Weights of a small GPT-style language model, trained from scratch on English Wikipedia.
Size: 16 layers, width 384, 6 heads of 64, MLP 1024 ReGLU, vocabulary 6043, 31.2M parameters.
Architecture: LayerNorm before each block, learned positions, biases, tied embeddings.
Training: a variant of Muon for these matrices, 313M tokens, 9540 steps.
MLP neurons of a small language model. Each row is named by its layer, matrix (down: output weights) and neuron, and shows model dimensions 0-127. Each number is 500 + 25 x the weight over its row's rms, rounded and kept within 0 to 999. Numbers have three digits each. A neuron's up and down rows have the sign that makes its largest values positive.
A block is one neuron, or neurons of one layer that tend to fire together. Before each block is what it responds to, as a language model described it from the Wikipedia text at the highest values.

Description: Periods ending long, complex sentences in expository prose, especially paragraph-final ones, as in "...affect sexual consent." or "...and free will."
L3.down160:470527465510532502471487551483490500510517528469471495510493491482449454461495518495505494490519551464530517503536461512476514467547480491473506502471525459485489483501520479507462484520542449502551520516491492494506503438463507516532437503539514497511509517481496513476458492498516515498530512488497505506510552511435513486496541507488519512468477476522525479529506518479478528516497
L3.down562:476475548519490471501514516469507510474491547532456538470477526491478483486495533503536498529495490521515500507521490444501545517444503522494479515506472515504510476463542446484502481471518489454504552531521445455478479493511505525471499519508472533461475519501494465478540484503490505481506530463493455468495494459501487509526516500520550528482503469566495480521494528474456461504515
L3.down756:501561499500567503475471496479509489537482499474474545497503474502454501447527547509573532493509494517511496486531471479532450504490491506474483521514479481533483485520539515493493510485478483517539520516460493434545505527518510517458478510558518507482507526499515473524515496461477527507476519495473470478463491469465468501493546543512431494474459505512494472499500511500491517488519
L3.down771:475511478514555513502507518468529491504530502468478503479500546444490460481522535502475514514491495473514496469533499517490492467504505541502536485442523534472462479538487471499517476497499486496518496469478496500513549533494512531510526525537509506472527502456476485516494510529459517488519467493503479493531466486485469479500494498494527439503472487475491526539541454519491507531520
L3.down844:476551500536513515483521448501540525462510484541485513528515554472499475548473530486553520513558486525424502526454484535505509542462525543482454523477460514503522494516525475460460476490499472544482527506476487502481501488510528515451527501540500498538505476499498447483505473495489491526499497517483501521491523488458496475512498454508490489543482446508509511530506491480472521487483
L3.down873:470515515512482503498508504483498482517527521505456514508525500512494466467533481510509511503497493493494499458575510467432485471501511483462503515491553534511520496479519450496500493517537468493526475513482517480480496480518514515461498559535494477509524502494489476539515481551473501504504497448493490485481471497484470504475460526494509461486475475526485483537508518464533497496544
L3.down947:470504480487468513509465522440515500505522490504441541522527508509482458487503495529484516497549509503454455519481518498534532518484526522516487510513484526498503477514536503488507487509510488492535479536505478421481499476506509532483507518520550497517461517454543482474479476484479479509491529526510465490473497486462466505438506494468507493549485513543489479481458540525491472505495
L3.down1006:516495475529542466488479509533484554523473508507456500514515479474494486498511508470482493511505478528480548497473488489439549499494503503490495523536559466494466469504516518528428500504522449510510458486516437541458537490507537492466474504518528506518525516471520533536509494489506481489518534487480487499504494487471515505464514494498467485462491497553469493472515510499502511530510

Description: Closing == or === marks ending Wikipedia section headings such as "== Career statistics ==" or "==Charts==", plus weaker hits on table-row pipes and ISBN digit groups.
L6.down414:504521488489489499529547474527509470499482501499518510496460496496500476509529523509530553501538520505516466493520525518501472513526516536520519501487529494499506463494522505457492464512461507538482503466500507481485508433535502490505520521519469461511480510484529462488460507515495544443525510519547530495485505499524521490505480476507502472444492497539536505515516492488533499497488

Description: Periods closing factual encyclopedic sentences, often an article's opening definition ("is a moth in the family Erebidae."); also word-starts like Oper, public, table pipes.
L6.down588:453520491479458488489511476505507472476487484500449524483498487525485510493527468554531491490517549442489471533505494507480512566489475526458543507531525519478489497500528499439490489520522489516508556457485485459514537518515454511464491525478473531481512454476489480498546523517473482483530559515498490436500478507507487507484507480456507491495468526514500512510515501492484482561480

Description: Mostly the word public, even as the stem of publication, publicity, publicly; also national/international (nationally), World, University, and verb particles out and up.
L3.down143:507506460510465524478408513525487513492507478526499482468474527513493486515523512491511503528539471510529525499468535505525506477484507479523474494518477523539452480513498513501485561522466500480498485526481492503488503532527466476524476464530555516476447458472536510543499479487531500430474489452515492480507498509522504500488484553514487536490509546533511474475556489510511544538499
L3.down242:523477490488506514446501500514474497486529466551524528548472498496515497514473513500493500454488501500523492513520476496492443475492534472504541456525506485533496482503479479470434490476463526491499479484548475497498532517517519494515486519523459430535490486529477529507481523557518504480510476480513515489490490509517555493468513551516489509536539502505535452506477483509479502483477
L3.down596:464516491512518540489474436484508481503522511537481472481519488519444503517499542519483512499513527515496478474478474527480491527497487450512480536530495483530533527531513514476500532461493542468545495514543478516480506536480483514534503499470493465485505482528550485530460525521468491462486451516481475507497469523506493466497520486506472488494524508508499492537516473556495512456544
L3.down660:547476523509519492506511526497578482488507479543470497511473489485523493507497489491492500486507485480510487481485532490519492495534543485466509550520496505498487536536519508494485501537458561506478474488473481541497511477545511512470495475476517458451518510496513542545498521476487512484524484447472519506533476523524488492514472520526493463517514463505484476474488514491527464474523
L3.down675:515526483507523499496488468503507483528546529493490503494511455477515509499496534515473488467466486489507505476452480495473543505450488531458496502494518519512471519496476495503408485486502527545466506509516476526540510523494467506512446502516495503482481497470529510551533523487508487502525511510513464472462508524518506506478511494512472489485515524520490481530470487497499522488550
L3.down690:525477495493496516487517512490510484498481507513519475538534493510487513493505472463487515490513532516501481512504489529495450520502531502435458483452509501505496535495523477507520500512525488506448548468486462465511505488484511513489507524483511468527522486483494505512513498488499495485469522533507460499514476530526494499556470489512503543497570524549500508559476486528555487509507
L3.down701:517460525517496483470517485476505529502538492494498502447481492511490510506514464546520505492496498489513513491500461539489527465509463486498514505516534510489464480493484529521495535533493451489456468515501499460495506456485508530500461520495479518444540505482555502539497503478503466504529493442514495492536447464488454542462525497502503486494457502527499452506531472480517514470520
L3.down707:515480482538518501514516507486514539503515492530553487481525477493456482511498517528477445505461495509512490480481458486491519472490520541502496521486476497496483522509500542508575483518516522496484528486501480482519512501503420476513493484511535467510471488471510515512465517479503509521488482552497502489492504486498512509490463521496506514457493520524480463506470475547486493535475

Description: Closing equals signs of wiki section and title headings (==Plot==, === Staging ===), plus table separator rows and coordinate second-marks that end a line.
L11.down12:509484518458476496498518473500541497514543514503498531512463525507484501509478504491517444478481506515537513481527514491511488536492502512518461492471488515508484484476513496486451535521463484510492504496539478481573506497524481521490497503497464550487513467455482479498481509484518549534477518527498517469506524510493493501481495461496503478545527526510495529551496508483515526530457
L11.down17:499464500497481477492497483519500488462525460497469490480504498524496500507519512513455477482528528527494488509473415544497520497473496470521560535544529530495504540493488514485485511474481513517477510507520487495507498501468496517518472503492533530504458491468518491461526494473480493506538527516484477477510509490478454475500541475477516519507518436555466519461533518506520495536471
L11.down541:516438532494566536562511476522508493470452510517538485492563495479481522532513500492531556493522520515533532517529501460538485489516478507474503509511499501463533511501538530458489499501457509499528530468477544498491473459519509521509487488516487516474490532481483489522486495475504524487475465493511514459484445529500499502438482503506512497509496483459492470507541505456463511517524
L11.down555:503551471499534506494533458480511477485494534506492520516517437490505562513500518479511497477521494491494500520505525516466479519467508522478480495487507513518483467490529486455494513501493482497495486528474467483498533517473473467486497526510550541482475455517490471527529459523480450478463515482480482485513483465514569519494500503487480473505501481493490464494504524502500503469458
L11.down628:503546513515480495540524505506487511511524499512509480490503480520483495497510516527476519507518439502505542499440468529502480497481498561484477516452513476509520490521492526530496509507479471537509482469515514508472434516500531498480503516541485508501482493541503537531465529497470462527536466499489507443505500543490479485494459478526479516465489473507501461521533516488527493503532
L11.down633:487507519526478522522488523530537518492510501505503512507537476494488492491485474519501511494485506465492480541510588521483487488490512441461481512472487520480519504490508539477473527511472481491514517512509512526530493537479466506502490514499510474466489473511487489459539505507515457513497498481526535499488460484517510528568516494489460467545538551468476513547505519538465489533525
L11.down677:503574468461510490489493535511519495512506469529493487527466538487478473501507527509531503507429493556496535531517529512502515523480491494549481542529562476444484519470488470453467534483529485505457472528478500493514506500465503473489532465512479529522506497471466530499484519507505534503516483493490497489528508474465508507503499477501532474495488494489501494537535530465513528452477
L11.down745:500545527536498484515506503513478499481457537545495504506500490497473522543492499522504499456506454525498540506500522484492465505454481505442477481468460511559475520476491498492496522491463471513493487495452484509546502503501497530522505490513513513500520522506479495498505481474488508505520503505514501496498478532531461508519507474479472487495497496514459485525521506518521501515469

Description: Wikitext heading equals signs (==, ===) at the start of a new line opening a section title, such as ==Early life== or ===Central Java===, and sometimes the closing marks.
L3.down47:502485466534494503506463473495489491479524494479507511472468536556457501506548512487557449474556485495492489524471509497536505505475541552508525547432509516500478499513513500537488484461487484508493463554487506490487508488550525532505478497533484446477482459537487449479491522483512483535535495467539484518517526496511528480485490463493506502572474505531479508512494490466525485495496
L3.down98:523541479477505520473468503506502491507520491526489515487502456510479477497525482536507509479474542492481523483499529511487492452551466484499487496477469546504491501520506486478496507480495517516499462497498503481466516447490562501477504465506492510485491487517480492495493480474530456535499456509532532517434508499512499530469450500494486520497515530517504469450532482481560453507546
L3.down334:473519496497467525511446505516480529450491499463470465515486503515494509518502516491536531539490494530509492493519504476511486516470511506515511529499462523514484495465497473533495514504477554515483512508514469557551497459494466491476458507519502499468487516515494497524531478516479479475465479529547497508517506536458489526559533532531509477514459542496496527542485473491534517512487
L3.down394:496504471506528480540486470498533486505509527465482481455504548506524522486480522468478507511503513526493502493500481541490506497451486520482527490477554460516460498509541501507481462500476521471522498522490538491469502503485500528492496495505495497525554522437518490453513535501450516462473518483518487484537449456487493508475492506516544486511494482512544496506476500479470521495498
L3.down643:507540487510482502501498497461521546460537467440486508480450506506470472472505478511490507522530539517493475504481510487513492499508441533506487469530547488515479513488526480474477514530532494512483514490506456530546493501495491511466508505453535528534508460509490494516500473465543522470496516511517467496469553516513504497551491517509509494540525495507522496509537513494549526498499
L3.down759:483511437521526463492525452486518485505527500503467467511489504558492508528493520513506478506555513494494524479457489523542498460462501517485562473459503532531484485478499523510543503488502475479492489506509509471455499480505504549496533488521481522504505489507531517493499508505486489533494509542507456498526525515479519484492512509528447468534527467483506524492506498485492526523482
L3.down782:487462490502500543483476526557495542481544547482496498487511476516492529515499515550498494485464549450476527494503495508498546489488467522479538494534475500511450523510516508530492488477531493469523521527506492532498502499516513469453481500539524457524481482499472493461483502443488527484488490528526515532529496526477522488497540510497488481487536494506486502518511505527535489503495
L3.down953:510512453540472516484493477467514466538481495451484484489507522487490489486491525493515471514497506512482470502465488509461507491512495522451497466503501487481457459497520501479522523452536485512499480528517535492537564498520483513473503516521504481522502487503488517514494518490517544489496518444485559495554457550489547523494505504504504491534460484537497528553483475489445551473482

Description: Full stops closing factual Wikipedia sentences, especially after a place, date or name, such as 2031 season. or Liga Leumit.; occasionally closing quotes or semicolons.
L11.down18:513567525516481507523519521525443484512502522503466444468516465504515468528505533500489526490460494515498485514482469465499488487520522487518484531481505511471482458459473525512517502503458497490487529515504535561517518466487508449485509526484524514527545498470501477512509538519501483480516530463502473530480507491510495538528504493513496473506490515469503523472519507534500522503502
L11.down75:495585471498525482477498495445450479474509486563510509521458497456512525463488498533466510502524510512479507526525448527458536476517561486561490499509508544477538490498513524521452510523503502522465479502539514457517517493495535523475491515493528514487504489495493512505550526495458491530503535475504490468520530496501465501508499513484510468479516528478445494536500489491560540453488
L11.down146:462550502562489515510506500492474497493544454533475512508503485460512496537497502524543521500520491493528475507467502512490456515508520504479574512526498512496454512487543512468488488460527526480516498483546481502474500517517498506499520496521511547466509512499492493478507481510487519522533511505496407485524466497469505535549467513480462522485504488499512523488523504475492482519507
L11.down328:497512467496521473506523530508492512506476491493486535483543499532489507490444528468481524467533467481522512484507514523477495476471530464503473523546475480528491503528537500486491503551494517505497502467495527495473501462520493502489493532501514550514491511519504523485487524478499539482431509444492511511495501500483512499507509469477505453492522486549484522491482503475503419472543
L11.down396:495525491548484522467507490511492472499495497535532523493522524472527506459520513463497512464517508469486484451484532544528472493488509516445524470514501494514494509450495469479519494520499517491525459453524475503531494506509487510507489453503508502478501469494531489486495504475505504513488541514510474562507436517527507482502518498532529510469509537519485524494540457486492487463533
L11.down436:539528524474481527515506486523467472513471558487492480513503493512492533469498570524525508496500524513498526459503517474481533509511533513484483528514525509516569517514504519476530500499485478480469488507508519508475509476547496484514531476474479503462456496434524517519462511510477458479490514535518539488507488505492449521481533523452513484514518493505506497526520525449485480478483
L11.down615:484577508510517520526505530470533494518514521495490513482497491533536496484524448508488469508477519521464507525499512535509489530536455510466478473511515511520551478489501525477451505446481494538495507509495463528545455482493517511483540465493491526496513509488498520476474458541543472483531497501554491457472479513508476517532473468439463456506522510500499476503504437521509475515484
L11.down692:491527527497492508556496530472553508493464473485466507505490482490479510489501540468481493538482499503498469501488547488466486555540512535544473489478480476514500560452492496523538492512470512524485514469491486489500528521520515507468439496492502478522529508511486496460560523504475524492478463505523493491508481458514515535502476506483565502516509479543537566494495520505499459546478